config.toml
d_mlp = 1216
activation = "swiglu"
norm = "rmsnorm"
norm_place = "pre"
norm_eps = 1e-05
positions = "rope"
rope_fraction = 1.0
attn_scale = 0.125
init_std_qkv = 0.0155
lr_mult_o = 2.0
schedule = "wsd"
batch_tokens = 65536
steps = 6049
MLP neurons of a small language model. Each row is named by its layer, matrix (down: output weights) and neuron, and shows model dimensions 16-111. Each number is 500 + 40 x the weight over its row's rms, rounded and kept within 0 to 999. Numbers have three digits each. A neuron's up and down rows have the sign that makes its largest values positive.
Before each neuron's rows, "fires before" lists the tokens most often just after its 100 highest values on Wikipedia text that the model never trained on.

fires before: "er", "ers", "re", "ary"
L5.down503:399437458517488444493483505441467573417551492486439569501517448574489478582497517513610506549547497536482510444501527468514448460506567533558535482471542531512499507459421409507411526471405504549390506528445516539480504567510460503549568477529566439473513468439469461497541533431431558459

fires before: "duc", "fe", "per", "te", "mo"
L4.down805:448518460521495481537516503458461459504415465437488479590537448485555477525478544495486484485505572511475462503485548458442540445549578486543521435459511512527521471443548518553499536531558513494487480476518508567477555548529482516531453512526548544418471446533550444521505434523452430509

fires before: "duc", "fe", "min", "mo", "ce"
L2.down99:551542475484496532531434453479493520536471508478485435390471535511504441525445566580448476429498520502518483497529487520504466467548538491402451496464534501445570498574592480430557502505555519558512531388517517547510511540476542533497492514572600570483516516513517512454530477574454530464

fires before: "s", ",", "ma", "g", "on", "w"
L2.down126:560546466512522489495479484533514460492469494568453535478560475502540542466495491445431514539480520495526525492495493542463489537472530425452427462479493453547586459537445485579573558509471516516442470497470536433408522530468527436562533532545472539534437489577525435498520485553545494487

fires before: "ri", "ent", "ide", "ant", "or", "th"
L2.down783:539521543472444511497488497552507494502491495478551525483480490494539455481441489473507392467493452447542537540537532464513492486500523455457513582500505498487566573513535484525519502565495502543456572469504551458457468442469481465550546480525514463479525449484520616541434520525443491520

fires before: " 19", " 18", "ed", ":", "if", " 2002"
L4.down692:523477451510518499505479491524526539522423529556527451458481546479524530467531598483480541454542573522484515468536486467533452495545507426480529430546486522450504496472535517536594511470460492440478524568550487502420466483529458459488514498515456559446416484595450510532490475503484493527

fires before: "s", "t"
L4.down858:504550418486418522481527466452513496572531489536518449507495451490509542476488530525426488500524491501548449471583481515406433431548469458484501491513482543491454515537530493550482576442560576468516482532504561534530531486475543481513554432463473500460505502514465498504514476515518490580

fires before: " in", " by", " to", ":", " on"
L4.down757:491513448468526507489425469494439530467508502468496458474531448547498531473471496472482498485532486447482513525478485515509440513501460482595496539517480536568438451509450593573543490529533565462433543474538557517488480472515460534551494557509509566518565453520523614466488434457482508499

fires before: "|", "\n", "-", " in", " |"
L5.down15:482517493471646527510505467525494482532536534501545526511550563528453466488445474449564456483457522531562517471470520542557422451415503574464563478509571487507525481474464420644558491489508529463490488423400488506474505509439526487520542471479567583551517500493526570496512473494552459569

fires before: " |", "\n", " and", "m"
L2.down387:496482518542493571496463480467564492537511446509565451504466431459560507526466552495477529485474541528444468484457462392519511547542543503490531465501518518509498505547519526536530522499519540525545525509522495561496506425498530519518484546489502559466446491488538525507480507497530442478

fires before: "or", "ide", "ri", "ent", "ant", "ing"
L4.down453:509549462473482439575451530498534483501425484462537505551496486582484383512531491529458514438531512469490455525384435460569550477544488533488473502499476435557511464444506512523506500445483439461439510463491491450525529444483458512544586548567479541521438453499529539554476506551459484464

fires before: "s", "ic", "c", "n", "st", "ian"
L5.down293:471555511559542509550462478554473538453517489488567447459524517535510467519464463484506501519519467389513519474520498463455500558525478458474514557465498451456520515510475436454510476517489478555496468475470571476496467466481472533513544548489509439421485484502569504449452565512459514516

fires before: "ent", "ition", "ed", "ing", "s", "ance"
L5.down8:560466525509467467522506532478542551488480574537550564427412464557482528506446508486492522514502460447470451448470454507483476377502485469478521596497535459486447522513513450465465455475507571502499463520537528518521472520495494514486470474548518445518508412451614431524574505542459506529

fires before: "duc", "mo", "per", "fe", "te", "co"
L2.down1000:460520546448471495471391568448554483461459540529529467547540469450512431404470443532456508452502584490503539466491440509547457410520508589488482472496476477473434531441520498492468505524547543509473512510538427390490567441516533519500518485525515498491500512538487476475549456584447457494

fires before: " the", " a"
L4.down251:513421578518487457384546516568527448500479546449477493428578515553506482400449506492466513492473532446494487582450536535486513546437509468429493482513453504496502530547474483554481512461614501507517515512453414533485558526497559468476427467524480505474468534527533474491525555460489531487

fires before: "\n", "-", " 2", "com"
L5.down526:488444469451473432423510472466541508510512550505533477505514499501450552518513435490559479443538479519527568485525439473481498512485472493558519535387400487472471480546502506526534479471466500489428526493441489584463502477532494446485462491455515540476574489500516490540411528587522558497

fires before: " the", " a", " by", " to", " on", " an"
L4.down875:417510487537444497520483456566508491507530482492463559486513454520543487492485606496520444481414513513482497578437486540408368412467500498477497514498458501526485472524513476544483487507545466453461500500535481424510451501534526486531480475573489478443545519476484493463617572508527471448

fires before: " in", " on", " to", "ed", " by", " for"
L5.down496:479510542460504501534461444474532490518396480583511460440515550560560569467407499477510524472484521419471490464520460524529486524553518532526534533482499521512462479535451547511505498489459565515484496502519523467532470535538499466421479524527560505541545449591481437517491474527440531489

fires before: "ed", "er", "r", "age", "tion", "tten"
L5.down249:575445449455543453490493512528477460450488459453424549518528519449508503590478455475480523491531587462500472493554512478532469441507506391540419480524501498477535485522479518528544507480504539490519576518529384461493559490478514561519519519531503492533475516534458562491518497517625513514

fires before: " |", ",", ".", " (", " and"
L2.down1160:468453536556537546524490515480484441501513465518567508534487434466486556519455574554455481505494473449536432537520439471553497518478515533543524497522599481496516478493489446519503539480491520544539518509512561520507491509472507544476531507505500520482454511545527481604502514514466524470

fires before: "\n"
L5.down470:505519457500556490519452501511463462503452460416491485536498561483510565573534526455502480439544472449463460479525515519455490462501507510425493426479538500471518459499499525497529500495515417514560474476527495550495464530499465485521523579513575437475496536574562577469514511551530530463

fires before: "s", "les", "ge", "ation", "m", "ant"
L5.down456:484547511407495471472545469577481496567476483566494545506474485505485474484443452496549537450423451518496541499589502511473439472493516488489553509524445476454416510417511479491442502478466513536464542498490543512540524453493480469435532511471519493541512508450449531535456415454525486457

fires before: "-", "\n", "|"
L4.down82:574476451518516516524517486424534505522444487535516471456555526486440535452465528492534520482513567489527467454532499481495490470523520415416504476481468445566486432591533517549528617487489485598536497507444479503545492461517475439441514570477477506458514507545497558490448507529486490547

fires before: "s", "t"
L4.down271:568498423450532470537523491526514530463496431515491514478490534478488504530474508502555497479504536505580526571488428447426456504523521497438530479596422523546499534522579472533579499521533479484421489483501520522539547486472560559559578496502512552444500503437576448460496463509432446560

fires before: "ic", "ce", "o", "c", "id", "th"
L2.down188:473491485548495509497476476530484490508529488466538522479541444580541559499464436579481511539539476517502470479541543533507523485409560490516520519528454451509482454528537590453496513516557470465450483536497498565444530431511463562450481465454463493432526495554473553394444457476515474460

fires before: "\n", "g", "s"
L4.down1170:487469488432523489538451514533504537439535468508516467494563466479455456523553474506464544445512490521517537551521449496497513505502527487466549496534574524478542496450541474532528542507500488508529515529533512536511480484501460391451462548476456472553496481502431580471522528461495511503

fires before: " |", ",", " b"
L4.down297:482474489511560497535496420527531470493449475515485486472527520472511494493555533472478518531493525490495488512449489525474541504473555574423535463444483567531434506498544451508582517523454531457515507488506508474569556514505525451593531537455525488480576438521501464467497497564553508541

fires before: "s", " "
L4.down895:573503453463469540400481530515538465513443490551494494503465533472509471532475506541571516536498551420456520503534625490547540493490470467430511455546545408449543532469460486523503527503548567467511519460437485518522513574544538506534507465530458548416503468559608522493471530511534440539

fires before: " |", "\n", " "
L4.down1065:454537466427456482499513483468507469506520518474447465531459490500423519418432551533523502455542491477562499545540489451498501525573537464509486447509501516497504412490446542489482469534447502531486469516496466514518462466451632545477482484521443506558543453466558501475467476522478450571

fires before: " |", "y", " ", "ep", "es", "do"
L5.down24:513464533519470493491484485501545478531562523461509510541546520506579394515481467531548568498516444475590499458446516584549478478506475498486494509467566544491454463489578523523545468421517469499455526473488480479474504483529460507510524463508457517488500541566489465537523567506433587441

fires before: " |", ".", "}", "\n", ")"
L4.down381:503534429570492517582569571486497437520459493572519477529432497446517569451473479499510516492505443509569533468461446496576546581490531523481460551514506509457462553548478483550538480496523513447564488606386378502476468472436497460508443434539485478511538423514575500529524508476522561490

fires before: "\n", "|", " |", " 0", " —", " "
L4.down252:491521502475529439421476493575511496486494501474519510578478562483457536584500486443534495454540571586478552547436507507511457579466491487547507391494539434567439496506477480499554526493452535487409447497467551560507514486499479548508452544541506435575548495512465464453536524529459543504

fires before: "==", " in", " life", " and", ","
L4.down587:506505578477538503511505559517532499532485430464492503499532472539527535461500548568460470502497527514421446499533530546561583512439413496553446436495504470485551450497470493506563549538565496516520514387509530503509554513522493447474569499503527500507505496507519545502466472532548570462

fires before: "s", "er", "ed", "e", "t"
L2.down354:431496536517433546502473508516517533515502520447520507529498487529503437569484511449508506452492463594516466525544480518505486485467493609572401552537500464480505524486459477499456574527494438393521504467491493526524457488539472477596436476533448427496493474487547493456541534511471448579

fires before: "\n"
L5.down25:517483485505470478486448455540449526507434545480544563533521428504531448490510465588522514495457500594427546482579486554569527540527506469548452495492512451500547491446527523512556509451579504512540563506541444495499521503481523549460547431464511485521463475514472538483505487530505465474

fires before: "\n", " ", " 1"
L4.down557:523476552533491490535527570567552535524435544504485471453467519478477455456400522454548455461540505488416522531479518484499454526396574523508512575478510472463501505480543602516469427481466487549521486576515524502473494482537542551536597525531511458440483516504570555500475519458434533442

fires before: "an", "or", "as", "am", "er", "u"
L5.down363:506449492508501532513505549526529485498528495510516583570479478487487496498516585522525429517572428582439485472494483496487523477527505461496522562426487493529519448511497448467504528467474559464487492421455513451582512479512527457465507457473495474478447516508412499462480441500472527491

fires before: "\n"
L2.down448:544483561549517496460503515498502465571510517467577473471494467544466471496475515511536525443442463517504483518461511484472468472407494447513531471496441435526453495484543525528520528496565569538486447523513494449483535425450555454445544503443517439472476431520473557501464552528473499494

fires before: "s", "li", "et", "lic", "ker", "nd"
L5.down300:526474506504496514550513521550477392452483536474461500440505462502482470445501462486502457516575553491463529461437499439508550507534432476476520519504510523474384499565563473456485441540545457453464490504521507504459501471525587430574519508492451540511552478484478511509544486478522548499

fires before: " |", ")", "ed", " in", ",", " was"
L5.down629:439510511469521462542499468470538474496494483516505499512477572488508527504447508529488546464515511530518559511558482529498502508544555533514481512443595511421520535469506451518463491549497474467454443481560509444549565507444557414515521541488529643479514458544555521539501524516543466499

fires before: " as", " ", "ct", "y"
L5.down767:502447467492468486488509446540447532533508515507517424552545410510538463437495505548440543449471469516500576441531486505442532473505492469478475438540504461434484416523538483472476510471497502559460499523496482530496486549510544472449573513493544561499530510537515543500488555539464485457

fires before: " 19", " 18", " 2012"
L4.down961:575517460495485438436502452525507484537410535522549560501486387479490508478515523513489469492522490489490534523530468467463434498543481536487538500559491546490477542517574506494575586510442562550513466532464433550491544517524524529500506441461537503494489469516521498525507506583512486512

fires before: " as", " the", " for", " by", " a", " to"
L4.down548:447481451434422406588537505465502468489417511530470509508553507510490515578560501437527445557493513490506547542498493559525498510537499559537471579433529511439442446526487467500490548549572534525554541448416517441503518555503544543473529552485511511536484499479503553530441430479560547483

fires before: "s", "ed", " of", " ", "ing", "ition"
L4.down476:523540556533531539562497530491516502526444416487537481490458524498513527498432464551476591471541501495511456551507531485499513534464492518505490509484530427510521529566501483413517507521458445580484564562500510474552559532442508542467440506515484413543498535475533484558529506495508547484

fires before: "s", "n", "m", "el"
L5.down1174:545511493510512475528592470495509489513548449563469431462526509549501493458553507490562460535515533498525449571476530531512511484479520502511471460512458482431466498419438490487516472556503466509514504452513486514504485449459451489474551558488543458474494491475554455536467477546452493490

fires before: "ough", "er", "d", "red", "ary"
L5.down628:473478498537599484466517543474466568489528466531539552544542499531546496542511499542538476483529486447420495490498451452542457509384491524496517538610422543531517533551503545541456565510577497458432470463446505459483539472547522573465541449584469517597470486536560509549504512473492530525